config.toml
rope_fraction = 1.0
bias = "none"
parallel_block = false
init_std_down = 0.0
lr_head = 0.00989
MLP neurons of a small language model. Each row is named by its layer, matrix (gate and up: input weights) and neuron, and shows model dimensions 0-191. Each number is 500 + 40 x the weight over its row's rms, rounded and kept within 0 to 999. Numbers have three digits each. A neuron's up and down rows have the sign that makes its largest values positive.
Before each neuron's rows, "fires after" lists the tokens most often just before its 100 highest values on Wikipedia text that the model never trained on. A number after a token or word is its count.

fires after: " d" 31, " m" 20, " a" 5, " f" 4, " t" 4
L3.gate171:515446497533459520487497482486452449420439453468545539527559533563485452441556538538540484582473474498541503469467425522485527448537411472474485497465499494473500536527518569490509570485517547452541460561520516535553511544440502471510524507496521478548479527527528544478450493572514570520505480465550518459509503467547506501578537545528447541508536475559463482557460529465516454495555358509432414505624469509517548484492523421454543493468503536459483433537478494528471548481504484494577553524451504410511502441497508515540512534466500505477467480499459465436473504550483481526
L3.up171:516498528504498551411423523474541559473512503507443451481483493530556509511482512528435436502463506540546493553541493466512559551509506508547487517479586429472529575507535492544445454527515455527472478519489427494508556486415474457457491479473511488502479528538500544429516503440560488510452595520508519507482445430420536546529497461486543504383536520501510528493461513497546494545484562562495486592496530477467471523430430448574433471514512436496457571476493463508548460436516469598452420505507495520448468491509509538443502523441543537494452494484492452482456506489555502513

fires after: " on" 14, " On" 12, " No." 10, "K" 9, " Released:" 8, " K" 7
L7.gate584:510472447477513528534518568517448531517414452598514473490446483418471571527477502482499499477445483494534505453473489511552514534488433480508494532472525411526490424508498477545484454468495574447544512513435507587503469448560510520516497478525529501490488539427492508535452457508549476482497506515503519542504509494506469462493574470474512539513516447487420466481485496518529436483468569509490457486538491574499495524476522543476434526544529542434546476587523519428490553510498473565493530512455478479459518532611469438503607540438575489530499516499501502433495562464493572618
L7.up584:514510474428520474489505545511499462505507461540545472560477550513497589445549527540486481510454465480495455487507433472481514578574380418524512511496550533428489433495464535521470459482401534546494511461553497549482452486535470498550453483427492516537495502469517471478501475515489493528499467461474455551509548512535476461500503526573545520484468473489574521468471469551468493484495460463467507531509500457552478607552544567491467521508487529461490474491456588504488486472555477611478535586409532499499428524483440492541538544510475553468480558549489485461389540505514537519

fires after: " f" 22, "f" 13, " F" 10, " ref" 9, " r" 5, " sp" 4
L6.gate131:538442470451541556547542469505457509467545457551477511546525472502455511497606465490488560479484498492454412462505483397546405506545436517465532515447497520473444556503485552564507511513484536518527540486550520475550555508460519483518507524509549490489408558452558536449543480550473526491478533478524447500445474498502415574528504448478492533562452449539472541504513517406482512474520482546537577468499456455416473447508515473518528561571534498515512476595520474458462473530556495528464487460446382505476534446497484491532537557446543516478487497524490475478469512536515495525
L6.up131:555603474507509489522518520522468482515511484413536507541543469512509506496473461524525483524514591503487477517470527522539452505436507459497512450439525534447440545538575467503523630564529441442512469478530528498489425530422608514569472471506523455420488472445509494562483513481464477519490506520562506523463543511493493547528477531523448451490463531439483530472521511543478415549504458475499548496484520426457563481458504547472514501507568542448574448473508590511487472522497572569485507469476509500625505452496443517523517496505495533464517544574470512471466503537472445522

fires after: " D" 19, "at" 12, " d" 8, "D" 7, "ich" 7
L6.gate670:511503534505530529543511475580415444463587471452499515515549466499530497487467393487458527514545491483570528555488489464568495503493493496419496532550587524498516478471529390471511583546548459563526485498453589528529505468443490515548472419566489512528548425547487496535572421481551448534502443452462516502544493442490486627505501502467498526501531499490483424528475470505489471508449473489441502467505459476479476524513567568510449533472553557479553489570522522529518512517505492452572505468533510462504532546465466494499490497503472495547472449556483435457492512485483562481
L6.up670:503512502549457555489596573494548499511527442526538473505428471448556579524492495560534537542482567453487444507512494477540494594513493569441484494446478484507493456448544489499464530510500519594516450587482494520502504543508548559482505533494468496536477497567537469497528526532516458473534544470476497403457446605558534561492501466538512568477491459457500519424469584596550486528438460498493462464540520451463525550458507564474459514533476529460535469446489471484533518547468397535516491509558483462507487503520479453489529494526531561458550482486482521439486464563501449485

fires after: "\n\n" 55, "\n" 25
L10.gate179:477525389500528606565522523489499514576520528513493507427551520480501539499462512545526569432473528567499540508479456514547520477470470507490541510499453488591494468468469514513518521450523498498470474464418478474542493516472482510572430477511534593480479482547482499544527499498526499498497467444493435581533526519524614494401525513510463488573442444467432509525458480506580529495427508435460497524475491552453536478516500443414517568484510454502504564501494526503507432501545483421496521517517464546514575497471456517445474517446513534454461478583469528521542472488430497495
L10.up179:544518416415507532401487585558491477464562497558473496493446483525531480467488575498503479500491537537437515526516430502523498479506487519506503578467411501477485584497510548461519559455530504563450548498470536499468491495440458496507457530479458522464496451534425542515483426542491542469502460492499451502454561541518535456492466566473518494593488485494429500473433561475563562529412468485483461502558475532427512545482555513488531539481519481592459541562458537440452514556493500505473513470524423512543443503507452453495452532547513527540468547529505450497468539548464492464

fires after: " on" 30, " On" 13, " October " 9, " March " 6, " November " 6
L7.gate128:530446501495523498509478491489486470526489401581476463492603464448542463489559531517459477493474533536519461519432508495504535491498475475584443488457561503490512493537475440480438503494450514505508495509501533486554482423473553437499539495506429505471480561490531532581533460507516481483460510493440518522411559541531461468449567612494500492468495477475527495514468522478516441391547524413478522533578464502544472487465535530418473494521526511416479542530510479538562550517452502508489537529432481504497501434504507584574527543494503542493503542545564437491513508473459581563
L7.up128:457572502509529415520479479489469495481442438546471459520498517524457562482547562563432468538472557495483505493501510420451540503480471459564447504511569454530521430506543473514561463474456537532481552537504530477489498506539489532517443501487461518415532536498484503503463503591448515453514528449517508535437584486490439529455456542511499508394469528494527519504556499531477498476540523414488460488483520491504474550467523564466460472588617479382486499506440550499476573533522495466495533554403460537537542530546480481507499510529475485484517508451557485453500483483441448532

fires after: "\n\n" 79
L7.gate11:550431426517549462426546487497518474569479475439464478524534505487461477482535522520491460462495483580473461555466516458599555488483529478466564549478539512491513485545499507460415509417497577520474522518440478405515482584500452521511553532508496579496526528463514483479507503518526582497489499533495449505541546509483476523463571471494500537437517475543525505539462525525535496509477520511539523456489485483466456490590509403464476483493582537443441509450514497473531505480510464457440550442557470554491499477438577493480503464527639494485471517549429418499511515509455524512
L7.up11:497506459502513454529423477502544455555465473422460533525503514529557467480608529476539418593513538570456478556515513482532492450477488481520579504450490489527482496488508547472526578490570501560578524521515460506437499527471508526499520474526516511492496515458491463484483526514481580487493519538574490456541527472506572509476516420449517540467585518507427512540478553514496540526534493468486539436463552571478468483479494514493563546525480493536555455427458493420433519522499476433523498386508540539519490496497493434453526496525574440489522549506452485545503497586427440499

fires after: " V" 27, " l" 7, " v" 7, " Z" 5, ", L" 4, " T" 4
L3.gate753:491553490481525450467520478482506481550533573502546490448550528533557511498460517529495481405485565472455441471458454535428525534554516450551541432470530546485466520551447591515420545485528491448469399397530481547543491491502512465537565484534474490485504520535512512522472500521464542474514475580460502526570507459443535491468532475516445542492511467453547624520514532499552496478486497497490541519474503533417543437502519477463454496434470527539503436413505492526431542491414497512537561508514479576495531454506489489502448474535543500529569478513525446471489429538531485531
L3.up753:476495510481495417503508459540543505549582487548488503461538507465515527543542528583502444447542490531468515475472476542457505547504526486558515474457464450504480613473419506581399485486488485568494431475447440466527490524451469448526475472513488488447487455522497470535513488486462516438563508489532497450476532465520445495464548470511516493535478451493445567554550475448574512482519530494539499493462474567528517460540505556501516461470586549565429525462486492494489479463479457555517522530480481481467484476488535569583470511460562479532630535543566414496519484552444513471

fires after: " d" 21, " D" 18, " T" 8, " V" 7
L5.gate454:527522474528533476522513560499409592490492413478469583567517509467485458500479484492496423486482481392498554508441462430497511534510526457530508536475498537509527415415546516559453549528444514529454443484540517488513599537447456532563533465491503424464519524465434536511508450576473460431502482441487520487491541550534536537530509479535508499488501471498529503548470464587472542493547465550452536424521506509443475475471530437504529491476496524476490508479467486497475517587505496538532534478497518488500552541510552505485553498499490466430563550477460498400425462471478475573
L5.up454:475461481582460497511536565500493521586454473449531527472466524507482551518510465456498523560535565550484496490489502535512546506483472522491537541468482509418488512477475508517478573578575520540450485571439498469533546505535488453522531521497600482630470391544487567482508478454439502480522512515467558439560536384529485457499494517449536499526460511550530504516489571489481510461441525496504518541513499463467440484508469459525449527543573536556503448442453565492526448513521542466527447528518531478552486477496493433495508473555506563507547529466446415553502455498461473505

fires after: " t" 17, " f" 11, " sh" 9, " sp" 8, " res" 7, " T" 5
L6.gate41:493491459530482567498535549564518515462459490450521431465565422616539503540587438534499508508470528525505492424486454425465454492540431370531556549444460513597477554513493585440482525510521507480479506523532508465578536520525461485512463528570467496565486501466494522452535446513512584464596500451469467505451488477507509522481492488498478465518560470495516475541468406484509533457478453469545542456498485465433400466512514470497491496474481501536454462498489454507441461502449482491537520529476531545483518472490497507524532428469514459461580502499527476504531515484447489536
L6.up41:470491522551479443549477520463563500497492413466531508581479508523491470562411473521530462516449474427556540501510487481393500478503512474549498474516514457488472498497556520529503602522536497493490506515527482473462496495514474470410546522514531431548474562462469535516409485582494506559523503473488506406572476521482470502489510449537474570484554497423459534464484475605587457516559545535544512445521473509520507483500451481505467503403602489452502436557490527611450530475538517461470501511537513520536493501534502469403507498522530518518542511486468485516505473456494472522

fires after: "\n\n" 64, "orn" 5, "C" 4
L7.gate198:538556441430499500492488545510583504539457453518490500489543473487501484486524467433502574436545455444458480536476516508561473516401458500448616541515483485504475509502481507552413524558539494545532506457452472457510458491487467545507517443489496523482444519524500527480529516500537521422442490508475437559559484530516469501501550448494486505527466498507562577529550529487524509486462529551534454482438473520439539502469561525476496473516476532458432475559494524494519378553511448471466525404510499498576505475513558550470517390484483505525459434468479502559568522499579539529
L7.up198:463556502455492477515421543492559505523513459517561427517464553488544442523591444575489525618476509496494515461495479491523579446505449437498530510443554520551503514486487504492486475518515528446472493561568469441516583592502492518478505475503498501465487565447476582495489544518539476492469460517581543499459521496519496440497512489465408539587513498477499505532445485466542501491506524458527489466470472517481559484502398509442544544499510600462492470524533499490516474493477483512471495532452503507496514473538539511487482496546505452529448502473633398462592503551497532485

fires after: "\n\n" 100
L6.gate401:506456385560489566478454506540446461568563507518544478437550522428482516493575511499527513469508510529454437551479585509568532545466503525466519436558477534526443534520541512490443513466528545514479565446368599555478469472484490511542444500535503478519485463441471516430492473562483549507474554479463475512552534584449485502488525496445454474520502502494531480533457526427532490526488542515570498501500563506478438505490454485548414496543461480513446549494491471508527466473496486481514574453497492487535538464524586488565512435515495492456474511547467507539529508530492476580
L6.up401:434548504505459479441496531550547458502497435538513526515468495456564504459536510477549477500499488512464452530503488510460525491545462540514509477438446509511485524501497519492444455455474523567484442515467501520476604522581514507484452529472489451551458520500480500473492523520516507502485514500453523494618521418480521560516542450486499482548508533475492491488491475441575495547539497518454395552520485551469513546559499556493514491463481526461399433415462545411562459461539537434556561447479520514496463552491527494479522500536506510490510483505392500462529495672492489500

fires after: "\n" 61
L8.gate48:589551455482544473539516568532450497465540528485484561532604496446549547455515496486517502455491499486491442527494423561502501532526434528455465470509484525505466561502474474489572533480480450482520500505503505513463444452437560481535488527509497548507462444478475521477450447528445545426476461496475430500474554526478573503445544588545571534544516488550540499566480520461403453473484494467459475535483538496477563408570521491497488529527444517531551546554485503410456402453483503478488584544502542516481490526489472478508463484491505507505520488574443487459510528506397526502
L8.up48:523474504457520593508523460479467522390615510563526520515473566488498485479500475580452496510486523476447417471510497494501447532440536515488514478523514460586503509524511511517577521505542494502527477458488498488480492535525498440538524416474473541564489481509562486422469512585508461519517483557483529506458628488463509523408489506566510575559503525572475514467519490447446513557494472506486442503579522501530517512435494513531485445530467558546551487523511440565476517519501461503528573465438447440517523443524464476510455513485498551552533499470480395511535531512469482460

fires after: " V" 43, " v" 13, "V" 6, "- V" 5, " w" 5
L3.gate640:546472433445496510510474477532481495506538450451481525473585503499501520551517455502531465477483522445439425465454480457522416553522564466540541545547521522502526486468445563489472541469552484487518549438445429464488478493541470449541503509555441515627518495484474594507448456485526573467541502518487479506531541508540452502529538469504455511459499479504517508492576502430536505471483537524525510593513528479537491467504534489534506537437527471482531472489462506468494429509474527473500583521511516500485520541463447548454549468531622576479560460581445506403476535476430488533
L3.up640:495524496477527502556539507487560473433599515497398564507505502582466455483528455509492502519523482451465522433520492465492471538521456584551490502479519436544504460466511516490536491445413434546555507454591403504516528513468410520448485541499474453510503534530453534499524531535486532499551506475464497477523478503505494479517506355499509494557541496482546506476545488479475496503477498516404543508596546505482492485503547497555564483492462446594531569527528471527434462485494551500519511513470520414524474447456485573465503545466537528484594489503453477524480511512440512475

fires after: " D" 23, " d" 18, " N" 8, " V" 6, " n" 5
L8.gate83:464520432551426475584517499558491494511546464469449505457503516559447448473528455544498492547485546456471532442448506506549445540505484574502472584507447463445440514449512560441457493459460418503473558537526559524535446576497490479537527505554582476557432454520524555456562459515457489512446538484442567470494470483548460545537546469459520552511527476467465508488516518404494499440494516467449484535516460489530554489535491488472536499503520494484480560486470467462534606504567489481500499540475504531471564480577505560500497511470494473518608498490483427458540508500446527528
L8.up83:469501519530537468560543599479509508433463454420562501528492422582501476439466510521487491508446510563588477507498435500483503496492469440480450505466464523444507448495502539538492505510484512555480512494484498510569628541482511554552548565469426471505544478492533479542508531453510464414495451491478470490529550451520572492456502497515512462504510539466536493524497410465527512512570507474484481409518446468423489501535436435476495531532533521529501437485493543572464549561535504535519524539563520491543533459550487489540534508511537455417460533517419497509462483436474442553